config = dict(
    d_mlp=2048,
    vocab_size=50257,
    activation='tanh_gelu',
    norm_place='pre',
    positions='learned',
    bias='all',
    init='uniform',
    init_std_qkv=0.0232,
    lr_mult_up=1.23,
    lr_head=0.00531,
    seq_len=2048,
    dataset='wikipedia_en',
)
MLP neurons of a small language model. Each row is named by its layer, matrix (up: input weights) and neuron, and shows model dimensions 0-127. Each number is 500 + 25 x the weight over its row's rms, rounded and kept within 0 to 999. Numbers have three digits each.
After each neuron's rows, "fires on" lists the tokens most often at its 100 highest values on Wikipedia text that the model never trained on.

L6.up1126:554500509480524508516475469493511501515465517506521553522499494502533508478513527539484504487494482534493471540481459517527508509500471507500483510493465482528500524510515458478492496484504496433486518463521512535489457467499517513451471466483537490537518514522444516434534504510472516516531482490487495513505496475512474451549465504480460489515539487469486535494514495498480464524492
fires on: " ", "9", "-", "–", "0", "\n"

L5.up855:483517495489496486522499498539521485541515545470495467476517518527484503470457474546519494531484468539500471533497519463496544504496517525496529511494515469475474489508537473507513482507475564498525527517506493529502473503557496484484528514520476518449496533513477476504524506512515575470479484515496533573503509499533494519496497502495491470528548511532489514495442480503501449520469
fires on: " |", " ", ",", ";"

L6.up179:492470501511465475503490546449538485492541461516483483508532475482494531470499513493514504488454545477509500516532496511521518522541519463511478477497483469485492494488482491508512481526481501454495519511491527501483463522479492518473452499449464532536532479456491456500488479506537523505488470484475442513455501485496525461503504524510513529513492496512435490495527500504495474502504
fires on: " ", "8", "3", "6", "1", "S"

L5.up1065:501496523465511536511467473505489538477485477447527513528478492522508496513479513472517475478496477486493517480519512496480499492482554542513486488511492474529483459478472507548480507510550470501490540492494488465516476498475488483518492470459492463491542508524502480472474462450507497488495529506483493497492513508513482484467559508486489521494519451490501505528561501492478494528483
fires on: " and", " in", " or", " from", ","

L6.up1728:525555482449484476483508497490545503523497502484498513534506484536533486509482453519510504467473553517508525486495463543505543510520501519496475480499509507477507507539523526508502540486497472490477485472488498490483470504495518494507471470510489510485556503505526521520517511472497515485537533483523498456484532477500527510476510498515518487499444496520494482544488505486528456515505
fires on: "1", "B"

L5.up1227:485534537520465463520502558527500465488468515511514491509499511500517497512524502503536479538529514481534518430535468495525512525484495474513490488512460499512456510470508470492490457509470492422427534493503508574501493501513472486459478487540485495510464512483557464468530495531514486497492507483513509523458496507473477467500491503511499470503506501529506481482514530503529468501475
fires on: "2", "=", "0", "1", "-", "9"

L6.up83:489515529479547519456481470499495517515483475528494553528506499512455494479473516515504522504489476509504511465491474510485516518507544522504524493543506510512540496493503506471528499504566512535517523504514475520516502506526506476500480503468455480490494493520496512484487499476512499482507502488489504479496460475484512514490554466499481512522502447522469475475513450548514541453498
fires on: ".", "'", "/", "-", "‑"

L5.up392:470490494479467501528541512520494509485519528512473515494535444523517543463510515517517528476523519514489497447490492504479507516490537527480495498478491439439498503517496520513520521519482527507494497493454498468490489474501497465480538518512521470471529518501500517485512509468512511491480478499493453521492505520507480500493484475477480540449477521488501461521440519524506514498489
fires on: " ", " |", ";", " GD"

L5.up1021:519522513508504531504545465447517462514480491527450502489491505512494529481491510495519492482507518488435508510474504503520474509504516492500498509502531531485507505508544518465496490442498490489463529479526437490526502491505538482553471496491500462514532447531504519520503470523495461475524518507582508492475538526562505527486483468491501524488482489487556557483517506512466517554466
fires on: ",", "athlon", " he", " it", " |", " put"

L5.up1020:516490510520501480513478550540546559512507483489500548482466499506536512473502467525462524512458508551497509478505514493491528490453519531539523476534500509501472548486469506470514487503514520508492520517504490526482538513503482488513517504481441487546476483532478507479501519468497524453519498491533521555522482473532502514504535477462442509479492503512501532504498490510536501460495
fires on: "-", "gl", "‑", "2"

L5.up681:489478460520534506513494534447494490506513463505479532512479562532463538487506503519519507450487489469492498487514516507504495531509521485510504456467507498509496495519514496516487501528513531500493472494479499521507497531470515511516512515486502539497527519478495495519467495529529534473447477497506488521502492482460537495502518497488500436513491509503488530498489504490520465526492
fires on: " of", " Z", "Z", ",", "ü"

L6.up136:523555496496518483473448509515481501496461489509535454494493498492477499460486517515437491527497528505501501479508442506546524523525499496544521494510490512508501494489507498495490505514488533531519518470518488476486453519527476505509525538500519508484525507502513498509499480535485498508512509509492519457498552518504536484461545491485457494427477545519479533521508531461477490515495
fires on: "1", "2"

L5.up465:480473481506491545554501515497532495480492488485517507505533489490435505565497485544480511484497505530503468492522472466484528511510509463510522480466499505499517479539495489469528497552492537439499492510489506506516500546508491528483491459475505515449436514509505489512483484499486514462487481503494496519516529495489515510497524554480467503492472494469505490511531482492492540562453
fires on: " of", " than"

L6.up8:482477510533491540510537505513469469523442489490509516512537481520468504517468481490500552496528446512507502494514528512492454497491511485482515523507470502478492467487447467489497469523494492498485523516515493484481447487459487453504505487435482504432452517510496478455457492489487503471501513509522486483500517522503505563520510514520512493509518477501475503501497525450484482539468
fires on: " of", " for", " the", ".", "S", "t"

L5.up15:472496516481515490498527473492485509488485464489519481526490573498514516503469449516468523526553509509514526536474534479512521513489530522476503521525511523496468498481477471483504474508478487482526520483513477451512489463494491476496510506505515491516495495497523480451541494479514515443547480516484468469505548499473502468448519528481499550486468492506496538519573470532457498499481
fires on: " in", " (", "|", ","

L5.up1963:466538529525491516532485509515569510528499535489507521541506508492563536508492521505495459515488526493531494516515476488547467490511493487524508506494508444524488498469475509487503499469463516516453505509483530517531507502445506502537529496568481481512512528486515521503506494476497495507538507490516501532469529476442513536481474514474502498535509532522533528515493527484480464481528
fires on: " in", " to", ":", " like", " around"

L6.up171:472457429484484490477495483444489551496496506547513515449492511510488528516478503498493512492473492477462548495503478464530468494511499525485508515475489525525526474517518512441494544472488525523517514478532525509508491521517535447479430499464526517512468499496463497514519515472526547476498482523471501491531507488498507522516476499490513513501512490503510504542488480552491458476515
fires on: "\n", " in", " ("

L5.up272:489483491511475509491497470467487519510509483535542507486539509496461499494513533502519513510500494493521533491500526503541522502519478502471518543502486504476486506519470477502530480499488515470541537468452505497480503531523509499516504517501451496529532468502478505474499478492510522508494516503509487512513498519478500528527574507521499495503504460435494506530494480496476486474515
fires on: " for", " on", " of", " in", " the", " "

L5.up1719:513500487483498522494489532468487517497508515471499537491456513483506534498497519494491454477476481479537463450475490486499499494486521494487555488485511477518484487487522533502476480471511488502468505508498522523511504552503545507523506527550500494523449520459500480505489541539497520524500509524499531516486533457494493484479527527515480486489458536541503520539469501512519507488495
fires on: ",", ":", " and", " of", ".", "="

L6.up1584:523495527489510509456506511487480512502493512495493548525482460511452498476491450516535500524500482477518518505544503498515478510452513560487503449489516509503516440454505507503484552470489446502503534544507480508467497508512496502532500502490493477546560508504527488470509488510509505501491533476479539499499476519518533502486500531490531483539540493462541501508482472513533545530508
fires on: " and", ",", "-", ";", " the", " but"

L6.up534:537549497497490575463485534493483540528477528489488522494484496435516537532548492504493495511525531458513511530545484509516502488457523519509520521488490554483486474475493455500512558489473485543477456511500532501519516550505540509502487497539495551493475489528500488513474497468476497533528473499490508466536500501480536466476534525502466558467488539509512530492528489562456483522529
fires on: " to", " with", " a", " first", " |", " such"

L5.up170:522495517531488489498521483459479464561495504465483482488496535488516524436490517511490512516480496494506456471490515486526546476508488488536537521468499460545481499529523515498506500507488519428489534494483504523526468545506516438501513508507461477534509471482501485454517548541477468477480471471519530500475512448491501517488536527510489497429504480523462454509499499472534489511503
fires on: "-", " "

L6.up1399:459504510493486434500513437497474500536517513479459486507501480509526487479458535517521543482491521526507514538547522471511489506517539499527535501497516493463478492503522505498521479492536511490486487502509488463525477518530536471531489538491499511489497508491476525527509464475447559464500508505454491500455493481524516501546564503520485503474516468472529502483506478483473534519485
fires on: ",", " |", ";", "-", "\n"

L5.up47:469466514509489502530513556464526518491477472461507502532539517491510498472468519498527463503497499502524522483499511552498519457505481493560556489485477494531479503543509472503497505458520501481491529503526500475518511552478461524494553478494489529452469498494530518513488491508499520475493510498540492497532491493539490507513498493500519447486522494475546488504536491468513491549519
fires on: "-", " to", " in", " at", " of", " by"

L5.up1364:504552473502474494455489511532476467504512510516472522516508504505483529470540474487485493496467509545492527533466543497498540448507512535500522495482536501497554552451520504525504490481502519544492492522526471500490480492525508515497426515532507476500526496490484505477509502522536503497454502481498505526456501488455513487507521535537527522521474521483488512513471504547480456501477
fires on: "0", "2", "6", "3", "7"

L5.up341:495512513510458510467500489460520555490439493513482476520548491504518494445483506487497496502471535527492515513505511549514506507533522492485501474465508487482524518487502483483506483494486497502548533497503518504526487532524509498492470500514492527505504511507465471529530494443492511500454538476518493489475483497514468483524524521500525496527505528512510503502473469541476464516513
fires on: "1", "2", " ", "0"

L6.up2046:519541485451545498465526433519535488515489509512500497490544472498478497481542506534490479484459451542520511462522496482508523452487458504520557475498510494504491527499516480475499464502516539496475526514506505511478478524483480449458431521492527488457550503502470517453491523463513501489497483510520465560496465503504476484499480499469498490527525477504485478505491498449467567477486
fires on: " \"", "-", " '", " "

L5.up65:498497523467519466503480509506531488512495495508495471494490530521520468505479536477531460443446506477515482521528542509484477500527492521509515537470495514498522532510513490493511509490511548489437549519533464499514480501504484511508442494505482509523491459498481515451527503477454548496536520473491522492494556495475470461508515480505490524501526487501517514526550501520493528506503
fires on: "2", "9", "8", "7", ":"

L5.up1880:498501467489506495491510518521523518542503501477510513572488521460499511511504548496497480492476471474494489496494512523481457477484510462524477521489521450513490539486497470476466508529485489500519539492546523472479509500487461481503547505515517496495453519494499504556479536493521551482534498483527532492506539443533528483504460531487480521536499519534509510480521500484507459444544
fires on: " of", " the", " in", " from", " to", "),"

L5.up1595:456503498538508496492498505501470493510447479518510520492476479562473481533532513500456514485470483517484497474520489475550522529480542528478430480431503480538512469521508492475519533497505515513482501477466498497428513496492466503480489484483486464535489491539510513521510486522511519498516488494507474520520520491475519516502503463487493530499493501499531518467517486469534508501485
fires on: " and", ".", " In", "In", "\n", " in"

L6.up1249:498477511503475489525502506488536524518505500491490533488461506446485462516551516498516480470507464493497491550475534500512466442490488480499544485499472491492481494518505492499517530518471497456495494517540470506496496526462478511443512510508513484440497528482504577505500531464478473505513484523473516495511458520508550509519519506455519543510535475512447531515532527507554500535507
fires on: " for", " on", " of", " include", " to"

L5.up803:498482502509483505501464481528465492486509458466529541474479518497494452455470542522547509532495481460535531521476505518507500508544496489508504507512543539525525507506540475491494509493504461507488521525456514485492511518495517491504451521504455519510456476504500514504463510499502558487522448504513472498473493510531513509543500480495464495476525466477505483494483460524514494450483
fires on: ",", "\n", ".", "–", "1"

L6.up529:502562500474511529502527459527477470501481518509511526504474472487531523473493489501484512514530476491562542511498499486480465498449501469485552506449526484448477527516526538478459511486546533462432498546485479495475490508525495524526494518498475505517520522522469521505504507510457512499523511522523479458508477482484475502514511562512516505463502467509515529457480469531523508477485
fires on: ",", " (", "s", " such", "\n"

L5.up264:504480541535483515495479499492478481523486472494533494505492503484489501513491483506546520449454488502535518480493456483477483435507477514506495459462474531478537483520525479492487522473501479501476487539495469521567499538497485499496484504473517518455508471495483535510474492462503530467532554508465512490538539437443512505485496508501520514501469492494495521530523506486496504515549
fires on: " of", "8", "7", " life", "."

L6.up856:523533489475464500491497540528481519504479507470497515509524544533528467513510499525553489489476491467497497504447494508483508484502475462534487517446462519496501542498497496532479505539492493532502525496531500508483487484453492449476552494555511494507507535470453526506505510503536505490471486489524497502495502444480509446466494509504476500521498508426480446498497450482519500523507
fires on: "9", "0", "8"

L6.up715:485519526508458516531489503472463498492492531477492531498507496540499508498450480482487492532529485451470504508439477537491483487472505508489534504466491544464460507441510524482522540466473518473483462471477477496511469487521522525493514455484479494497512508523529462496525451510501523534490506465497489543533452490535491523501555476486495515468496525497486486538508495524500520475498
fires on: "1", ".", " States", "9", "3", "5"

L6.up1271:503540527499444449519510532492471472456486507515476493529477507491501501500475475483472482487483457512546489499488532494526491512477516513487517494463533477494551552538527555525486521515518497508472472479531495520490532538525491528475499510509550565517508529463437532470497489514520520509505479538485518450509526478521491537539534480524489501511542459522522538485547455508455514500490
fires on: ",", ";", "\n", "=="

L5.up2014:436469515497527476503493522484471453501500461490481546512498501543555463517471496535510487454484510484520520477454483512518484506558536498489488476458510511546528507527486465494517519540470476473482511530490477529477518490496463527488486557481464506505502504514501524516464496524523536439468532510526468460505510492505543504484541525524510493551522464455532499475486470479531489512518
fires on: "0", "\n", " by", " in", " for", " since"

L6.up989:499476498478509521548489457519485521517517537553463503473526515504503471508478521521500539499510517500505498502482539512481483510491523507486510490501533470477494492487557516516463548476474481507520516528536493510481481522512510499524463486524530515471517513538492489513535528490511553521511540534507496483522496500532553516479489432506540497504476513505528534503548512508509543524533
fires on: " and", ",", " |", " to"

L6.up429:480557521493503465517488493520478544508501514467487482469547474489512511482521545530509528511488534490516481511490479496529527509531505492490518480513498466496498533511513504518506477512534447458419491515503499546526509489502477500509516522543522525542544525507490509523523492492501539535496476456507453509490508458506506431461521519488487526488542501474497469486485504504502500506463
fires on: "0", "-", "'", "\n"

L5.up200:463488497484494488511481504500492437487505509502487536495457506542516486467511502487482473514516545517527524468499481505532522503564513502471493500493504518568492522489492499496512523479523501507508461535567462436548453536523516508498454523527529431502535480496471510486561482536493501526526509481511525501506500509504524541488525520487494515526464498518474489526531485478507458520460
fires on: " of", "1", "9", " |"

L5.up951:513490470476460475490499477488483498466517493529527490479508479479523507528420482546506527494486458499507475491518516482536487485478508544522519438487536471507539509470507475505502530562504491483463516480497465559491416529492500526516473521450530494466453526516490521502518484506447505494516492505505474515481515501494488472487507516533483496484501469499506473546462523490515483528489
fires on: "\n", " ", " of"

L5.up547:476530495474462520503477527520472498464521508481512520482507521513529507496505503552492508450483492465478510532475509466492492499466524504512496472470534494475480529504511503490524518524450467479484458457481531488505527537536501514481532487512531508510501521482468482478474497537490454506504463469540517550511528498495496489484526499465458504502504492519485508461499475479504535467501
fires on: " and", " +", " first", " from", " to"

L5.up530:460488482544532491489482457481478494472485483452483532489522517486493489513485511487473510489501497467467506482492506537519502483503490513520512515498490474481486495551498455542498495487513464475491521521481516496527498532456488465515495446496445518441499488464484478504522464503507520439526492477462482535430452492470543528486496519524493490487498476516473546462541483496501545522507
fires on: ",", "2", " ", "'", "5", "3"

L5.up1868:497490529500466509529485517490505458495512533515497481511496456516453481492475512496536521506506484496505464467507486476515505504494486515533506485513461495483490479462507501509504527461470506466495527497490539459517542465516491488515474516479505485516514509492479477524500512528500540513520477508457505538504521514491517517502508480516508496495532517482446537524487483562513553513496
fires on: " the", "born"

L5.up1618:538528504553498484496522520492537482497462499514517518519486543510507501460496533514491504507484472503495522481508467500530490519454482501497522491544540500494525520510478494516521509475546497484521465506523505486499510520557453491493476510479456566515502550473506480485491517483520568490501537496500493520472515525471483509497512473535489494508504518534514489471466512526524477549499
fires on: "-", "'", " from", "s"

L5.up18:509537512495460477479496509510518496454457537501462493528515496453461548508517481524495517465500475531518513485481479497500517454538496504503489491509511470551487534485510459486523486511452517510505467527523511491467513507501509511491520523505469530489493487465535488513528549492505516502478507493484503497501541497479511524502546476474493543535505512474508487524512481552474488496489
fires on: " ", " as", " by", " of", "1"

L6.up1887:510482491544506544506506522479505508448490527480506483486537480515501532463511491487485486482463505465503448509437471536516540475498526507527505520518473494511484523503502486526535482532504493445479516519527514500545460538490508523525502506451504481469502508510518468474512510524519500483494473464516451486498512538529505525501513509466514476502500441494495497489496518493506429496489
fires on: " of", ":", " ", " in", " on"

L5.up1195:470519535440453486467527535506515533478491480520496483483450487522560503485468462472506517502546506512522516470538482519490540526532500525505500480505486516489510527467501490491538500466528508545491477520515477452499474496509507520544444548505500510505562506481510437512502507496458452524517523472476479468507499513497520452516553484519529507521486535473513502485542497475517500540500
fires on: "1", "0", "4", "9", "5", "2"

L5.up680:452497566479498501500502493472464509518499479511516517491477521479509527474466465532498495486506478491529508512497503458531506515499528536476530471487500502470488519471493522505528514522511470532456546503461516519509416526473503515506466500490495504535470502493507509492506527480475504499510474484546466485489513503538499511479533533499527536484537521517533469509509421488492504487463
fires on: "\n"

L5.up1932:496480451493502497472484526474512536475515498476521547472496515532514492475507495488564473514488490518487522503472469500488472473540522540520483484530506531520531515496523519501523479523498509483476476496475521450474471514487492485499517488525485501523506485494485502520469419525471440520465501525531515527481482490474486483521522519516498505504504479502512545530479501515486470538501
fires on: " to", " time", ",", " in", " year", " of"

L6.up1141:506526499481515528530478484481524509480530550527510535500535488526500473464536472481534525496524540501494466506487487472454497465475508502491495505473504502494472472514481514577499513495536520508491467500526476542474493495536473508530538508524494497497517495508497474484488509489503525512478540485534505519493522512518466524535490478487518507533487446513543567504566527506528472501475
fires on: ".", ",", "==", " in"

L5.up1017:508510457529486491518472527527465438530480497490498493522505538502528504488492525493510510494518517501507498497488513490523488570502528517497463496523514473503492480495504522546478515506548479472520541488460490464481530470531453491462479469506480502489488507487502500485475487535473537499514503542506472523452469469522523524534483461523548467496545493494511513505529509464496530518488
fires on: "-", "s", " the", " from"

L6.up354:515548480461479489504496521503511516551454455523477486538476480475523498487531503431463471524512489477526498537500475535484509516498509510538550480515483541489497513511502524478564558468454512520504461509533485491491457529455518502498522504471502531523522473491494506525500494480537463491514522463519499467500577474502496487477519527536514510495510514507509464467525506512503497489504
fires on: "1", "9"

L6.up133:513504489531460541510519528490478532503467495486478511489496476489491508541515446517499518512490476543523525454515514507470508463511497443490463521506496518502562502513510520493533491501467493540492496500456510456482523504509485473481508485534483556450508491553519513482462516502503517491515471461507439462499519498533483514512559481458478515495497539480525507526477482513472522489483
fires on: " |", " "

L6.up742:459483529508510491520519437480491483522515501503476501551525493544479466499454467522480535484495501533501469489483523471520468481474457514513529496508517479512456553478521524520492515486440483512475508484546515505511507501486535512505500492494503488494488484515476529483514575492531452475504442507500545524464524464502464506538518529494486506497530485516509477521482462492520527486484
fires on: " the", " a", " The", " to", "-"

L6.up2014:506533493469480508500498491520491510513511479489474526517488528511471509494484530520506493477505483540501473471503505511488495541447526498487530537518487480528430514478507509497485523499508488479472489499501443445505493484519452455487494457430457482515498546501521498476495482498525504517491506444516530532459513464478477478506491521491506494518510474525441455538505493519455491503481
fires on: " and", "-", ",", ".", " of"

L5.up43:471491508503492505542474550505504536509460476506473559561512510520530429484512524490529506521502503491526505536516512474500458530535529528469491508464502495511527499525497530483508486539509514470481507473464484546524502470473476507475514531504489531507455508477495513468524509518483496477487508475501508507538517446480516463543483481455524544512491524516511519553472514469475469463497
fires on: " in", " up", " on", " to", " place"

L6.up1055:507515494478433489542470497476517458463535487470502486473466517483441513462469505523492533487543486473491497498505501473460486511485481464506528501510534517473470496519465473490515496534525497515473501510455530486525470488489492482500498466468520477525504506504479486520529506515461557524534484497491513516560512512512490513474490529480457424505497496557535445533502469476512506494504
fires on: "\n", " ", "6"

L5.up1539:516481528508510526483474490448489527496494491490525520519502531469446474533439515530532488520484519528495489508510485531471479514547461506535529468478517483534482526513531490531546479519496497497516513519536513478501544501466518470514506506512507505481473492492507503549503486513545475478481464470500472504488491500501530465507428479506496489499538521503468484465497445504514460511460
fires on: "1", "9", "–", "2", "3", " "

L6.up641:503484480467473468516445458504481515464467526459510497494463487506477456493492490525478521517510491501460511472493482501510506532481527478470534486479506452482482491511463543506468511505491514508467478502498518488470519546469510511502500500513524523503500493565434508477470485554433449501498482521501517445491511484487491523543481512479467504453522485480494482505484467524466546514485
fires on: "\n", ",", " New", " which", "|"

L5.up950:450513489541512495471535523502543528502471493503508509507503509536485472486482535483520488522508510520533490513507507487516568481528485494515527513510489493464545498521530499512489463478493546479512501492487490463524453574528527493497467521498460530510488532509475517512513477509541531505495510483508480514499531527489467479501548494528501427524503456497445473456512462538517439490515
fires on: " |", " of", ":", " ", " the"

L5.up1573:492545507503486526500505548489514481467479503525480500534531490515550536504499472488510455484502530524556471483513519527495490471461536460512499506502485482530505551489473480457501507527474515467484522510501513490519495527501523504514455462505475558478526479469499501485492492525492469488493494480496494516463492520487496505474543536479470491499463526492511532516508481513500499500497
fires on: "-", " |", "6"

L5.up1706:500535539495531522463539534495500483503494474484496490483471510505542511490487459540488554541514496503477483494521472488497512483482504506468521542531480535499494524515519501510462476499470533482420550500499465504509482512492512481449437530541484523535508441524483492472515500466500481515496506501453504478486481474486462463504465533517523507473484510478527485527481519448508497501530
fires on: " ", "9", "8", "1", "5"

L5.up913:511473477506481516529486510491556511473495515526496496507538488531524505519476514515495506500551513480496494516489464480529493512511552544501487445491539442455483487486490494548510496476531508496500464499486505458495438532526520548484495494512500499528539467496467485500483484544486500510533489501504520539494519509509465532509485492548536506503459486501517506500515528519421505518488
fires on: ".", ")."

L5.up1908:533519473481520511540482497471452510458469505438475480470481545503510470499526507512505457500501441515501509478525478504516464517472497468467515494510573493513511469459477495500496469521521492525480535434514493483514491505536513502503535472481529477505529479514498534493535496511529509547493528449531467510460462506466488541504483499478518580493506517537503503507575521530478514510507
fires on: " and", " |", "'", ")"

L5.up1048:488512469500483522517511509526508503504516463521449463444509471525509491503559514475528492487451507490499490498490524469532465558474510491493495459494527496482500538494461503517525484470490499495490490499497510511527489526516509518504534528509535503490486538491434431522459454481491475471451489498533508506510481513507511543547474504492505494505558509511489503488515485490500468501506
fires on: " (", " to", " from", "0", "″", " of"

L6.up1932:461486505456503480503504500488536526484513513484510546488467460503506494512493446517520442519515523509517480511549509500499509492460503497466496500482477510468519522482479513550552513585544468428481495439500510456543484496484508513516498524493517523467534556487494506543489443514497466532511516529536472562466505518511511526538453517497480480526514540524515511515519529503460480518525
fires on: " of", "\n", " in", " In"

L6.up1701:527537509468494497506490529527473439483460542540506511514486520545482527489509485480467512429493489486475533487466509496511502530505489463497520455490548519497472470484503485486519514525481508544511497524518521492508472515488488505511491509494502559479511545486470513483542523546477516497543510528488506502506528515492475502500495537551487512516475521518509522504502504518476538504517
fires on: ",", "2", " and", "1", "9", "/"

L5.up1196:498472528543488511513507509514499489487475480454436495466533500476480544518488526507496487514456532480511466491561502555486518508495501514476513522513522465466535523566533524513495531513490512517519509461493481514517472540456519479511476481484540427507531517511522500551542442510492460512480478474496520478516495530519475478478479502482517512477479467471488518492550451491549477523459
fires on: "1", " that", "2", " of", "3"

L5.up1151:519475494514497528456479530479535496485447508457470478487541468540503491461513542493522475482491491497520550434496519539461520486481503444512482506495532507518531476469535480499524541494516516493492451536536521481507522524507502504499470497534509508481501494513501470492508476508499460482490507471500496501477501512477534517503510521499554574517510537515530484526502497575500492512530
fires on: " ", "2", "1", "0", "3", "8"

L6.up1372:491495494485494477494496500454520484505486481526509501473496508460449501487500476513518486473528500485461498483534462503557453516501498478463504505525531504466492471470526485485498494516498494510512436476451474501518443553456518535482511476505499506498497563462526453502510513465503517549459541521520498513491490521526487521471499472475478533482518528491508469518531518535486483507488
fires on: " and", " for", " Total"

L6.up1354:460508538523494486524478500517523447500504539460496493493512521518478495485520503490513500468488524432517510482516514469518498479522516507505513488482455549526529520481520478558489477485530499488511519524504531516547499515506509517501498492526485478459494501489467552547497491536512502495507506493531507549530518495474482468513505476522478503541523468490466557491518475481505478537532
fires on: " |", "7", "8", " ", "6", "|"

L5.up1744:472487489487466479527529489493499500513468500492509539510505504489511463480486493478512483519493504542535488490500548502475470475510501485505471477523484535506521523480534480489512523470492543500472525467546495507497518490467473485521519514462468521465513517480504529527466568511542502535521477538469470487499513480536510504488458441520495480495484502521456474499468511499531491521496
fires on: " of", " segment", "1", " after", " as", " for"

L6.up1656:489528513506458558496547474501466490499524513516513529501498496520556518496514483466474475513542507493509519465498455476501538445544453488524560513484445524480497535497523503498470501526469492535483482505501451538481477534505485450502473466514489486475502499452518512532515461499493489532468491491463488536493511490491490512510566532529530516524497523465458505509493509473506465495528
fires on: "2", "0", "1", "9"

L5.up863:486482456487481517514557532556503483504555461468472512516534504481521491497481494491477433457544457459524500500472501465458451492541507532518454494511521509488511509489492478524531524469513512504499476474509540491505537509493485502513529493491500519538478523513483448450495513507517517491506514498508508476465526501462532510530478519541507496452537517512480542511507524527488429519508
fires on: " of", " to", " ", " down"

L6.up1456:514495564515484506466530555490500482512480529494489510506465509507465479528482453510475478507548435451467475510522500459515450482500548485505507476524528457491494524454484490523483481521538503524479518500474483485520488528510516509512493520512492528508525522482491503487493515546476493504526476480496546511476500514526531498502496545527489517484520502493540501503484572502542515476502
fires on: " as", ".", " with", " and", " an"

L5.up24:458479534511504519509547477486451493500477456497509429538490523484489519497457497533534572499497487504488439503535490510479497473501525491513547521486476441486498503514500538558490545537512522474427496523425472542531501545494478484553457529477499475490480471501505485456478487472499483479444494497502525493527486527467508533525477509513503516485484502450512444548500484471489495531482
fires on: "-", " the", " United", " ", "A"

L5.up716:511526480495511492499546509517498435521495476491511513526487498497536513537441502450513455474502495496483564502489510561487497499514463518443482437504516483494464479545470531491521530531484484490493490513497499504469496429496528462516483505539491503474513528525500493519527440459507505508524534475527483518486542511490511483490482475523512487483513572512452506484531533495480472496478
fires on: " (", "1", ".", " in"

L5.up476:501479495518472533490521536487491526515511507526498487489446510492500547492480454538513515453470475466525520485505527481520505535501514485471556470486503490502540505498492507443518511547502493503488459502481516554486491497492524531509483453460523498503488498490465505518512465513497504552538525523513510502501537504517494488492469509497501499488487467497550465539463491526519469491480
fires on: "\n"